config = dict(
    num_hidden_layers=10,
    head_dim=128,
    intermediate_size=704,
    rope_fraction=1.0,
    learning_rate=0.000517,
    lr_head=0.0112,
    doc_mask=True,
    dataset='wikipedia_en',
)
MLP neurons of a small language model. Each row is named by its layer, matrix (gate and up: input weights) and neuron, and shows model dimensions 128-255. Each number is 128 + 24 x the weight over its row's rms, rounded and kept within 0 to 255. Numbers have three digits each. A neuron's up and down rows have the sign that makes its largest values positive.
A block is one neuron, or neurons of one layer that tend to fire together. Before each block is what it responds to, as a language model described it from the Wikipedia text at the highest values.

Responds to: Word-initial "a" token
L7.gate160:151113144125144157129166135127110122132111104107154147157099117154143069090149156140122124125106109115143164131112100161080105148095105103112121105139120142179145105159126121128138112137105158127112117104141101160148096097054128117137084146106157129150129132105157146149148143120131148122168111131075121120094134148123127137143141121129152111121099193112090139187153160166121152105132
L7.up160:114164098122132139121139138133157037124092087053178104128119133110140128122138146111138159098129117144122132149165102125145137109172130122123181118181122116161113147127105126125120135089111174127116151127110143128152115119141152108131070120118131149134105141114142154131138118131134105129114159114155110118163111137122160161112122106127094111119121156129109105149146112164124118136083
L7.gate609:156127129078118168120129105104101075108145086117124096141136146131104139103121168162106139097136134093180128075113098101151145103106155098117140092069153192156102139108109183121140129103132181205132097139118116146147163141127163151124143120151098120126141142138143137126118119134136134128129125138112116129153148106146122095134088163113133120150124142101110112120132162102178102130130
L7.up609:087124154099132120109162110157117116115102153135119100133090081146125117129159134117134123137177151151094152085156109141128111139114084122164128132088126112129127149127144109099129136090163128153145122104117139129134123167085140119084104117105141166123150170127126150126119128140127135120155117088102123119139138189113109140100129176176163092181125138168121103106130121118105114152111

Responds to: Ordinal and superlative words
L6.gate111:113136135102116132120136138067131140103143143139156160061120151119078115128154084126134133107095110099115155056125185142132159103161107102148119089138136087135125121104121126128106159112158120160122090140127125127148157142128115110145116139150127138125111101113139164087176137150114149140124159132172163122111148128133112157166128094137117154108087155098111114127172102100146100125134
L6.up111:158159132094168127125139148122128122117132146089095102142182156113152160118178118134126102123096104099116120143149133127145132172139163113134137127120143161115132108108134137146137102121170105176149141094180113165123093108134140077150139135105146173126132121138118129117102152148148139147095087121101173145121119139093123120150120135136104141135144130116105148160118108126119119119133
L6.gate231:083148123107139131131105105137135114142141095140118124110112162086109090111123121170168122144127117097104118125145110136120131086118156103132184126144123133121135139111163111140122139126120081102137120109136102093078171156178117069120168141114129174128145135196110140109115110145125078123109141149154165105145153096085124139127134125141141135150104164131084121115136132175122099144118
L6.up231:129113137122168133108122120110091086151148117098146098143180128159108166100120111139080131122063153118101111150130137111146152123130190159080120091140105126145128085136151134137121108096112129081135084100142143121087145109171111105180161143095122160122150111130146143105129115135165126107130186131174140142142157121100158127141154094126110114109142169171161126161160120103151137146140
L6.gate320:108134124130120126193159128135114103115170124121113145122107128083125098156145102100096127096084091132149173089090136115064124133097162105130116109089141130121133135077123162124117169105183110083152118152121142116115098161127104133149171120166150151124121136154132129109152122166133121152137101097101101132114159120169138132143124132146145133128112123120149131106091104112136114139184
L6.up320:122104121116100114165119084133103132086127116130117127096172108130139125123190128167136104158109187088128120135105146118136142151116094153139136165138133106135121156115114119149168118128112134124146105115154082112123108137132084093182098119129106110129193111148122125104126064113114133152133135121178128146102168136089123129104131169115127144141131108106128144072120164117120166135137
L6.gate499:161154156092158119093128128102140130136135119120152142107122104076109129100090136118134130121115151117101094104128124124106122115130150128098140144180145134147149172128161109137136111131094169130153132060135185109095154113158113122140115144151121080092137114111159141123118136105130122131153163106162124140154155140122088160149148123102123109107084133127098124113098113119085083111127
L6.up499:119085117136146112187153151114174144142160150106162108142125151144101148100134152089147132132113120124115118167119156098125142127124143133127118106190117115137138117129124105093132101126126099147153128117133117165090124111118125144115164113128146092103130117146150144162133125202140167133136133113119152123090149156120132169124105148112154142169110114159096129090068164140166118093082
L6.gate508:141096175118136146144099122109117128104154133103081108075125107135132146135154126093129135148090147121095108134151134079128114116169141137128134128134128117121153126115147093130097128192114102086118114166119100093098131118138096087148129101128150134112166155118159106137158152117106095123113193135136156130108147149144135115093093131102119139126146121118149154154107182156168105116127
L6.up508:149165112123110147154134114133105153137108101160099142131123129064092116125126155129104094139062106130106124099141163127160109112136123161115155116168098101135167112127136103134101174141147104134138123139112114063158093154118118141103132119142153125129132104081102126098099080142109147108183135156147123139116132154111139155098072149130118117131134133110146078120138064160153128139154
L6.gate544:152148155140166094146121184115149128105129148109087082084156187162135145073121102145130106143094141129134091117113118123092134091092120124136140137120129151105158104108094103116127144111198123144151143124126117102093110109086126125129082130080143110105128104074113132100169075127138133168160133140115127089130151131144098123142084080166141112125155131137161128101126081101167095157113
L6.up544:124134090146109115140123140147166125072156145142125146168148160114118109158150075084165129092100084111138150091135137139132119131076070119145165150115130122127128099081125114128115110157155132100145126134159158139141160155121103139185124118162120138124080115146115147135097113132143085132110123094133110090115130141121126119139167132082081131128085155127094158131105150151135150175146
L6.gate597:110092113115094152133095113113100128096125124128138137094105128112113116157149143088144097153081154113138133132084106116146172116149075117149098109088080144152142132150145135114075144150175139118103159129147112130146145134106125105152102145153165115111125150132130158128136120158156118108143162099118088187134145137164122144134157141140116163110107124131104170175080119151158092133170
L6.up597:144154119091145138128143136099135106150162118096117153105114103095104147100155136122136138140088137149104149114111163088097138147143139097116136108156130107128156153123180116084153163136127162093161167108138104101140118105123134135146106151118132125147093135132123164128119143179117124139163156109149130120138149103097068109104121081109137103163139108147166114106121122101118159148142
L6.gate602:113137150144134098098133099120141083076151129088153140112065151096136127097141081143095103129046110180194129120134171120115126190105100117100126085123126142131129114128120146145104071110094085124122128076131117156105101135091123118119094137123102134112120118141120104148120083133168118158129159090117170088127128098105111158116125179125137147145109128112123101151123107145147167123115
L6.up602:080145127120090130137149162127088101128177135119123112136115130122156133152110160095146137158108170144105052140160119122130138115132101182099100129138103110116084132118073091109133127125138136165139113103128149065122118106144101117135137111147067116113161128101108092107118125142129167092126158143133087142094121113142100138165139105141150126164110158143109133111131095121085103138089

Responds to: Degree-earning verb objects
L6.gate35:123101117112094106093153127128135108099161153082110134121153154123096127091093108137145150149106119090161085115141111147139108123130157153164153129144164143077074113117091082158141076103079122145090108103093113151120131079109135127146102113141139096099113136187123142112160078127113118149113160109153118125135147118174093125094096133097086127085094103133136166120103130140079111156090
L6.up35:081158117097110171116146138150098139123150134136092127143156095136122094096134150085154138153149097105080142100143118152111100095094106145096108141094091125162106129087108115128143180193087073165113126104102141113124125113110111160142136139173160177121118124116134158158094122129154153119151126130136105135131123099125124120169116128107129100141105089145129125113143135133170100135116
L6.gate171:106095165119135128144118141109116098126138130107100143151132154128106142157148093150116145174135075120132143157111116123094109117122145131139123098162140147126103115132126139117120113084136134131083120136138151100117143095116168145122163157113164128104102144100139143134157157123151157146132099098104120107122185160132101101146143161114136072157114112136118155116164111149166122142098
L6.up171:134190108112135098085129096091184100156107122129149096135117141107138119146131098098098128116172140103117143140147126108119175109128135150113123164082155081119163121135142135143173115113112125129111087150111133133142145160104152121151126096135151134151110091120143129069189122131128093149154139110118086100158187096118164095147150134109141106154107176148107138147136115136144154105134
L6.gate181:154108185145141115144128139112123135189142120130138111157142143113124128133111122126130087095095129106144162140138131157155165140120175098099138115165095136139111119063125168133097116168154169184120102161092148115103149134105106127137099144147132175105128133185132123073143110107112129092157118113118134111114137121172128156111130106146120157134123165131123151120110093169146118147110
L6.up181:113131082135130092138127145114084137114119159153096132159116147140100136135153114121176117145140152135146117152131132177130128140165115133098121139102092102124151087159089108098145152120152076117085133168118147095132165134114126140136092147120071123102139115167123139127137121098080123098111129146145097117096119128140133115158099150108145154142128147128116177154134120166136117164116
L6.gate288:149123155128068122169124102112080127085112111137124160119160148100141118117107139151089097139118092094110126105120131105112104105106110132108093083145126113105143156176109116140108148107150102145112123118107158114144130140137119120144111142132110154109124131158096143112172088110091158105122127154098104150102160133109124109101146116088126131077102107146127146114116100115143135117104
L6.up288:122144160118084099068153170109145136132088139114162116123161136123120159131118111171134122125137139114117172110156150100139122103120142117144130172135146165112112116142117147131131143080123159099149159126106124147166124132102120117127150136120142095136146106121137130133086154141098119118117162131099109132104195115159150065084092130127144122116120106082102124133120084100121133125128
L6.gate308:157124083167125121135093134124113120113114132101111119113093070109151130148130106127131102159095101145152139097159161134118150126160143114117162143127077157141111084138137132148131124116129150108108173131104167104113132130118174163124141108150147109117136135142127096128155090123096096157149129122170128139146141163137103125104121136130161124163117166125156164107160114129134153150125
L6.up308:113143133132126102124139188116115098065147120153116148116143149138128158117151106120181157136121104117136117120108139115120142171099105121105146086128201136109149051116172167135141115099124138059128142125122161106135116147090131110100087113114120099093169146131146122125085155125164121144106127073124155106131154082087117147111124096119111146148073170139162074158122129123133127132121
L6.gate437:185138104081123125131147129087143098121146133116123147121136131083108095119113152111123115171170145107158149151115123127148091105147109084122088086132116125089139089130132100105170110111110115136118132144141133078138175132105137111111116144106114136144153130100153118132169099143168138129105127152070067110128141108123139153081152146124120147123160133147147175117151117153122151127114
L6.up437:163098114127130106134162144147152127132139139089145091168137126104093133143194086127096113141078123099093122105100165106060143142120132121102136093165116140112152128125153151129134106116099158159086147124105164133161150154132087146143150120136140095142139117158140104122176134095104118134124150144133145133081143088132123091167143129107128133092122128138116082077126160111062148096121
L6.gate528:073153122124117170154131150112141078146130128096127137123119120135150120143135184141122124162139110124146162106106132101188143116118106146127155119129123116107133182119117112124150101082165149102157168117095167117136127116099066161146122111138105183144166141158091120144161147113118101145170136142128109148154132105132110130132162116092141139134137117127123135170169125134087126151100
L6.up528:145118118113076117097149121128130141144078108097114124128145156138169140164116146167172160152130148112154132139154129099126165170164138096112171104128142168143152134141169127120127136133127091127127130134143103118124145102120133129105124160136114118149150140106111145120146132147180168109143079155143161125156126142152099111112112159132100122132105178117091143114142186106149144113124
L6.gate643:128116162124099094137152146107109121168142116108123126094148111136080134158197136097122117075119117113136127138109150156131151149137136119113101131113141102148099114129105150137160108142123147145162117128106154099132147113149100144119093117113097118086133144147148126143157114123091074168151149135163114141117150173150173099109170131123113095169143151143108135105160119106140117139136
L6.up643:134133151129146117105113138146118103050142119175129096151173102137073129117115154109125163111108126154128106107148137124111118147121159106120153152092126124119119151119138138152112152106101123123118122156132180141191128099091140145146025133125156106107148126102083164156144139150127159133137096121188164116128170113141071111127104099164125137127120120151066085123155113111148119149094

Responds to: Narrative past-tense verbs
L3.gate31:183113152042145116149137138140138128137153141144132092135134160140122115115126158107143103099162152109146096132130122149126137117121100106142174139153135089102102144127150167144075090092130118128075128129109175121121138153119160153166150122098144140143152115154132119129140132140114116119170126122137096119115146139130142138157134105161134145137128134165169101139140128111128088126150
L3.up31:152094112105118138126130133119147132113169135127103161149132122164149152160147102133130092105136099103112186150153167139144164097139192113144108162121111122138159133132076098153096115084131125104134147113124153145133110121118209134153132120139148115147101112142102090115115113142123110070104114095171164147104137192153133164127166167104111136090106077155099114137171130135115126108084
L3.gate285:099131170122100109137125135141157094142138138138121122123143151095095140147098151147143136149144132158152113119155146135138124106139154144156146142145112100133127133133157114150126133123089096092068131138105118156108092121131155113097114125114085137127114086120128128132177130119123144116128101104162148166149115100117117169081093139117137119141099149168177120088126138128134104142105
L3.up285:098143135126141121119084085126113161093153166139105074179111112096104083130163117140147106151137112104090120104126102119128142064146153114147109129162117147099124147152110090157088134140118089158163121098110160136149138131114110124120164097102136089161118102162129119113140122138090123131143147199074114150123112126131142127150132182139093150159126114135137127135144159152149081129181
L3.gate457:109136151116162131125110152118143150163140140134161128107122150154181119132087108126158101149086144107118148133145127133117156162139117153132125142118152140148137111085108142162153112125096118126144120150154125089152096137125136112105120127087102132120143128122130125079129147151097072091141111105141072127117128139123148170146150151105111134144085131133093145131138115105160110169112
L3.up457:143117133070068124103119100144114112080158158134171114137105134170125120127120131159115105091134118125124135096142119170120106066108120141135152110130120113118106142109081124131131159071100117094103139099083136129129116143130122101116120146153154144105121101137104101091134102166104121112177124136105102099127138158189080150148125118137131139101126141131113109141100095167116094128130
L3.gate558:128147159092083118125105124116105127128155106152103163098135122124119135126122118105117066100099101135095108118111142142138158094111150144157146149144104159156101143097159133137127121123169096198133141107099186150141113129087137184141122120126164115170140102059129092169132103136140100101125109114151115122133172123153159144080123155141136111134178131114130117139092142110114114086125
L3.up558:119122131142126129102115108143111103091147142162109119119138092138169141153114094157141139117153126155157119133152139138157138119127131128100110116167125117095111167133164118116183112137125100133109148122144130127094072117097128144094117108086123140123104076133076134149119104118154140131141147161165122098093159172126154096128172128103114150099177151103107119139108177169121130101115

Responds to: Opening brackets and delimiters
L3.gate189:101132169143155155171145140121095121161101133123090142134139054081132110156114153155153075126124107131141118118176077139129114132150120130116142174101086134102156150139117148121127158118115171154140123149118177126164116097099154167121162084133147143171160130137145081134080099118093136106116119140108134178131127132157116182130124177107117125140117097119150134135084147151116118131151
L3.up189:119180181151064153135142139127116101118146125135155137153112107132134133166152162159168137124124125138134087131166140112109149136146125107101131131149135107115149165110170157124153121144130171119151146142144095125086130104112131105108125133174091096058098146144127127116150106135137138094168088113132185139147142127161160135136127102153099172135123105164114130156149146125137135113118
L3.gate196:133124107137117127156147135141111107114117152127149157125142112177128130210104116153157102121137157093149130099118143152128133164127157163117178155117133088125132141110146114163132140114133136150134099114121149132139127104125075131123145127171111136164149128144171135101138100145150106066076132132114116155157114107140152136128128140148105107147096136106131120110149158126111108139149
L3.up196:099130129092130120101148074187100128105048171148117106153155122170148174144150095133101116107082160096137163147097130133090119139125147081147146142131151146123133173118145186111116137145124103131145109136144125170140135141123119114159120111121091113101116115129078128139157142103104131095117092115109121123134126129134124140132136108136127152119139141071111130133136181122147092101091
L3.gate349:130091119134097097142129105120139106130091100157142108180123100116082158173159149155105141078128110089161130115128123140139117147156131133163096129111152091121146160124168153107104093085094139117077109143116141117102160154171140142090136120144158100129080137114161154116071144106100145097110139160128169131165130127133146136096090164135090094141110098124148111091115129141143132112113
L3.up349:091098118161072145112148099116176153150158143169092108148122108109141097146147133145129127100084076159098139104131137081116139103110155138145147138122106116116129131097123118111152182106160139137130113100153129136106137137170139138091110171160129124127135100111117135094130125140109129119128171121159101084088146114134084145148095083136122131159102115121146115106126130120124146140086
L3.gate493:118148144079140156118138155099121080136150095133161171167149120150110131149111119120119121158108153149080078127134072118089123139192149112160115085094119100125125106152152139093137135077119139139150126152168115126191127066116130124149148111132160106111097117181154124105124103121100116123103112131105113120116141099130118137142159123137113112151114132077114131112116126136154127123148
L3.up493:154156086130119129137134118111162169095133176149142106128158142117120183116110110112110114101108119171126102152167140097104077108135170101119130115121128087117134091156136173122166111104128145145098139103145134098099128104153119092113181139146105115121155154126120163141108111133157132162136097139136088119115113138184127143145097161139104109111118122120122123142126138147091114118126

Responds to: Section heading closers
L3.gate290:115107140141130142143154104100119135137150157114126128106136081150096172148141164087113090132107171136130105127103130157123141077081070099148104143095151095145151114141128115104080128114114123141133115164132163127103160155160155107104112166145108116136166127078134117131103136132130129114105140097115131170088157147134116139126135133143129158132166125151105150117120124095188125115150
L3.up290:120112135158094102146146075153136095136148129099127125142124090098121138138080117079132110154120122108131100102120128130145102122117143103128146119132108140114118116186150132117137176154133134101112123081103115096106128088147121133156102148143110110111128157095115150150123125171158121125122129110113116109104105176101092161131178157132119105081149143176074145150128101115152080136149
L3.gate450:132147102095121121182144138136122110155114146159149141184098121087123170139140121139126113133081094144098146098125163137102141142114161173113139163081161118143133111099114140086119080142109101200132146093157100104113157116133105190135100131141158140098102158120178124155157129168119146122111117104095133172155171142099119157109098121142116158114123087135104112121121106185154107146076
L3.up450:091145134135145138117134114110131125088120117112140168126126143122123097133159122180151116080120146111154121111127169163108101155085136142126088158129087135111145170118121164128131154139138146088120139139140156105134172148209206133110162114125116141116173134104117148114151086127132109105163051088130156150167132136132179138135133115121149132134130137143105130140118164144147101110124
L3.gate548:099130127134155156161122134133130139144116135112110147151070099123102145173121118107105112134087122089120116178091112110115127122150129167104129089139160112134096134132111134110103127158192146127109108122197103113135138196123174163180095131124110146075113141142119139140154147124137118078149075084136128126129102126114115180115085133124130099155106097081123115142102102152149149133133
L3.up548:095104099103148123139150118081141135104102096139097121116125155128105129154127139106158128109127159125097124160102066116146107099148141153178093148134102134196143108165116151127131092159078100177128114136154117083154163153133158177091127123132110136124156146099125131139126118114138103075140112150117132145161101173118139141096132143121115169148123134126122122114182085168139115152129
L3.gate661:131160169125089138148168130133168059106151124071086159131104088137145170164108189103124150139190090120122134087145103139080067150151137128104114178133137126121112103139112141156104130132144118189114165137146115118137146137157148147086140128126110124106183169142131144142112137086107152124138096099131164146148149141116165144165168120125137178138158130057111145129147120113143105094111
L3.up661:120156159085134160208093153133160097172135112106144119123130119133123149174139137166140121114177163117133103128144200157118115142150121158081104112093164122128117125138156118145103195157114125128113154119143137155099144124137125121086127106097080140114144166175150128121141110125141140087115136139160105147135122170122158141129114096130143100111146105097150110125147168143157085122108

Responds to: Ordinal and ranking words
L7.gate79:139110176116142090088149091127113137096110095148131110062152116118132101101101143098141106145137154143093136107154163106193090085125145106103110112096128119142127124137118113103107124152133106117192096110134141154115146072103135134154094117092118120082146158129103173132133123148133097100124156166132126126115144110091095184106145096119114105101098174150129152126117133127114140108170
L7.up79:065115107104129137134146148092138117123122145138132126133088131157119129108105160112144134108113105144115147138183133141173127089161133151119128108102107123102111121148118150126096107126118171120140125148127130119142045147147144113128076117132147134124115158148107128129157151144109161105107117099150157122096178132123113129128187127073151127134140132129114150108130145096096123145095
L7.gate428:141071129138099158134176070115143127099164123141138104133154119136143125104119135170133134148142091182134182164157087133150124115172147108123129121117142134086142139123142121120140107120130135130108098134140125105137153106142109095172115131161141123139138148077110147146125136135114151094131139135151152084121153099146126159133119096108091123085110163147113150142162128132096137100182
L7.up428:141153174126110118141114144108186132099131132087139139111107165071137114122142121099111148109138102140088125145116151094151119103086079154178079139109128151133131155074128078139151160116123097105164083098173145153088103101108149121154113106134124126087133129129172124142158131091119180130108134126043174138113125128121103173146087116104094143131128142125128108087126112100154151120114

Responds to: Table cell openings
L7.gate20:118131154108114122138154127148142099160120087114118142141114136138110166140135136137125111116101126130155119144139139170113143080147136151084138146111143123087079110123138103155103136114117123137108138134135144084147141133114084149124165118120104110108168157127131145113169099132151101120108097083137120152155100116151144108181128114098117124145141180098143109139154144170179151154099
L7.up20:146136109109133095116152154122115097162154112108167151159154132103128130166121120125116118171110111130130101130149151112122096113113174155085121095178133107132133138152086131117131198141108115118107137128162141134147123140133147145142112125090090081087115137104152121153137152093113112162132098117170146173069126117137139143107104104117162119109143132121145102116175121128126143123132
L7.gate536:086091140122116126133131104141182110128123152109138127129172143155121159135123135105103113103064152129140155139160172084118197093111172134100140148138154142142107124114122119127151131132150153090143139177147145149104154117164137117115127114145176140132139160133117154096116144130167153090149145120143122139115158136117173120163115116130140139106126126109183127135145088099118099140144
L7.up536:132145114096139142083086154199165150142112128104140126115155135142120131089141126095129129113100127128103092131148139159124106096133151107082156150115126108146145093157142140119131116102141181125125136118117111121140100147080167151134144145179126098124102125156120125090113126125064161087119106145132087133108070128120156158143117130105109159126096149184131164125102139142119142147111

Responds to: Opening parenthesis after names
L6.gate46:089103160123115146153111119152151139133132119152156174194136147116133121115166146133151155134101088151129097147088198171149147151130145135140168102129112148118134109129148104118145098157145114145115145137119121133161145178119161112090133092142154119147117105096121129131132116126134136139092123133159138127096136154146106123101119109176124100155110113105088158084136125106169098114115
L6.up46:106157143147128129138157152111098113142110145147110137181133130157126110149134140110119134122105143128107078135153115114151125125134113135139128143096147138148139097128127139094125121099154133118138126145112147122139115213124134123135130099144146132125116099098128102078139099169152162137051157126152116097163189179112122129137118126104080136107128119158114119093158120115140129127104
L6.gate52:129101135120143146114131146143139129112131097102162103177111128102147167124179100164108137123140117154106104176108118120108147129075109148138135125120130123090170139132130115135153135136168120123124088131133125129122137145139171083165123116128114110071128159141176122111167097087138113110084138144130165108110131175120151133149150129148128151136143131124106161131106153102135133113142
L6.up52:081111119141141109118132148109158095162102159096083114089202075114121164136101112140126118107131152144135132142157118156136140109111134128125144121101149123138130145100129115145143087111094126147125153109131113146128115173101134134134127104156128147135091104153139164102159076129155158117078098098170178089148125105136102097126160159127050140125077149142114149150134147117172119123109
L6.gate119:124138119120136161091115143137074140148116143061151126123142145148149174154092090130144130099089130132111131140129133106120184113105151161150125128170204107136129152117105099117071166135116155169142153179125125128127111142108154137141130142135167131139154182150139159091133131131166163098174088111126125131141160104134111160125098147086135102158155118138135148125142144114132128119142
L6.up119:158166103118148141141124145157093150172109133140103167186136151090124147140123137126118111095116101093157149131112168124165145107093154141158124135132142126169122158098110126084124151150141128109143130144148174137180103126112116052112085130138105147103149138142141133148137146123181135113154123122120127116111140146134152161135079111170107184132086088130147116169113160106114135133161
L6.gate133:080140138126130117126088133097115130140159160099103120095142113147086118102117136126120138168119124170146146141181140108130102104124130119190139184176108110195142085168131127100129099114132115136108179134103131145132167135126100138111165144121158140138113163168140096136139148105149123109083131090116150173106149094127166119122150126120109156158133136134159136126151138114159169114108
L6.up133:131132116133146108131182141104097126114137167143117098140122107111179169158110135150105139131132125144131096147115128167151135141170145092126137160129139134160134110125150135149093131081108138124137102138122116154110103108098123159122147125140114096087094085172112154094146177122144154113106144138138121139157100071160125102163132104136074124172123114127125141127131122129112074148133
L6.gate243:155142135147118154091138162117113149129107135150134171169138121147153118145113120125138120150140158111075106099151146095151152124104170152113125105155087128109109150124116129198138154143164145156141103092088145137118117157109144116088131148096154137118112158151167119130137095123166131144147148125118095147163171134100130133138131176140126081094082085135132164161137132067127138086163
L6.up243:154097096135134124152145127122102136154108147161123156145112108121182104128157125147111117125119148125106116093115107173115148112101116157078140101132091159156124119133129132098119145122122150134175106152116099156145108105083135126138132068128167146148157133153149129120049095166163125139116105169146140111118134113133176094138160169111158144141140088152153135109137120186102160108164
L6.gate363:091143139125149140127141119147164144124175087115152136115148144103082132149139068140121134120111131139113100109134154165110106102140116168128135202151156110104130149114115139132151143127114118183127114110158154111128143170152091099136144132130091095088131148110111124122141111125124125124122078135136137142101129188129127151143147102070113113116139137147135169077125152091098127133112
L6.up363:089169090092132116161104151115140145186135137135129110155114161161137091104140150129133130123137108154114167107138124135102131132163115098082183139170129150095165134093126132132159135143122098129140142119173131149112137117112121139131097136136115122128127134118120140115165122121155121104144071195088115141139087112100106118167121111127123161148126107177123100140117168085150132085122
L6.gate384:138125132101120098120167085162090137135127152108144183140129181166118164127116135162098089165103118103129126100153095130140128108141116112123140126114185141141137125096142141132170147128129125136142117112139167110167146157136131126087111121120161178100114157169175140134125136109129148135119104153128106119128139162091142103122145122176145111112120111119113140135149145119164109117125
L6.up384:135130142121187155088121118140106123155136147115148177140163125128119134133126118161107107072119121098175140165122141114140187157125131104111150095098166118122138158111132122108149117119076167100174115160140181140155102137136147145140119116174149119128149147116139109075084155160102142138128137106110141098154149093109125085156151134147149106106111141088145141144130130100132142133126
L6.gate509:161106143094165153108148131134092128128113151139103125156143073129133108157112130153105114134099131103096116125129184139100163153103118111115117137210163086159124143134183118108168170163113129117126153110134133145127149124113155098113141128123100143126136106148121096147127082130140113117165150149124125162096131160143115129133094102148123106134069121108151120142139131138172128106071
L6.up509:099096123117129163119157133116128156175129149116154179123157114120150126165132127128164124165069157169147104143129141076107130149161133100172152127162124129147097137102160097107131147168120129166169153131144176147159079125112135137107148141148146137113132155110147147135155116105158113101115082124146110130113134119175126164116117166153103123120159135139125126106144174101118145093141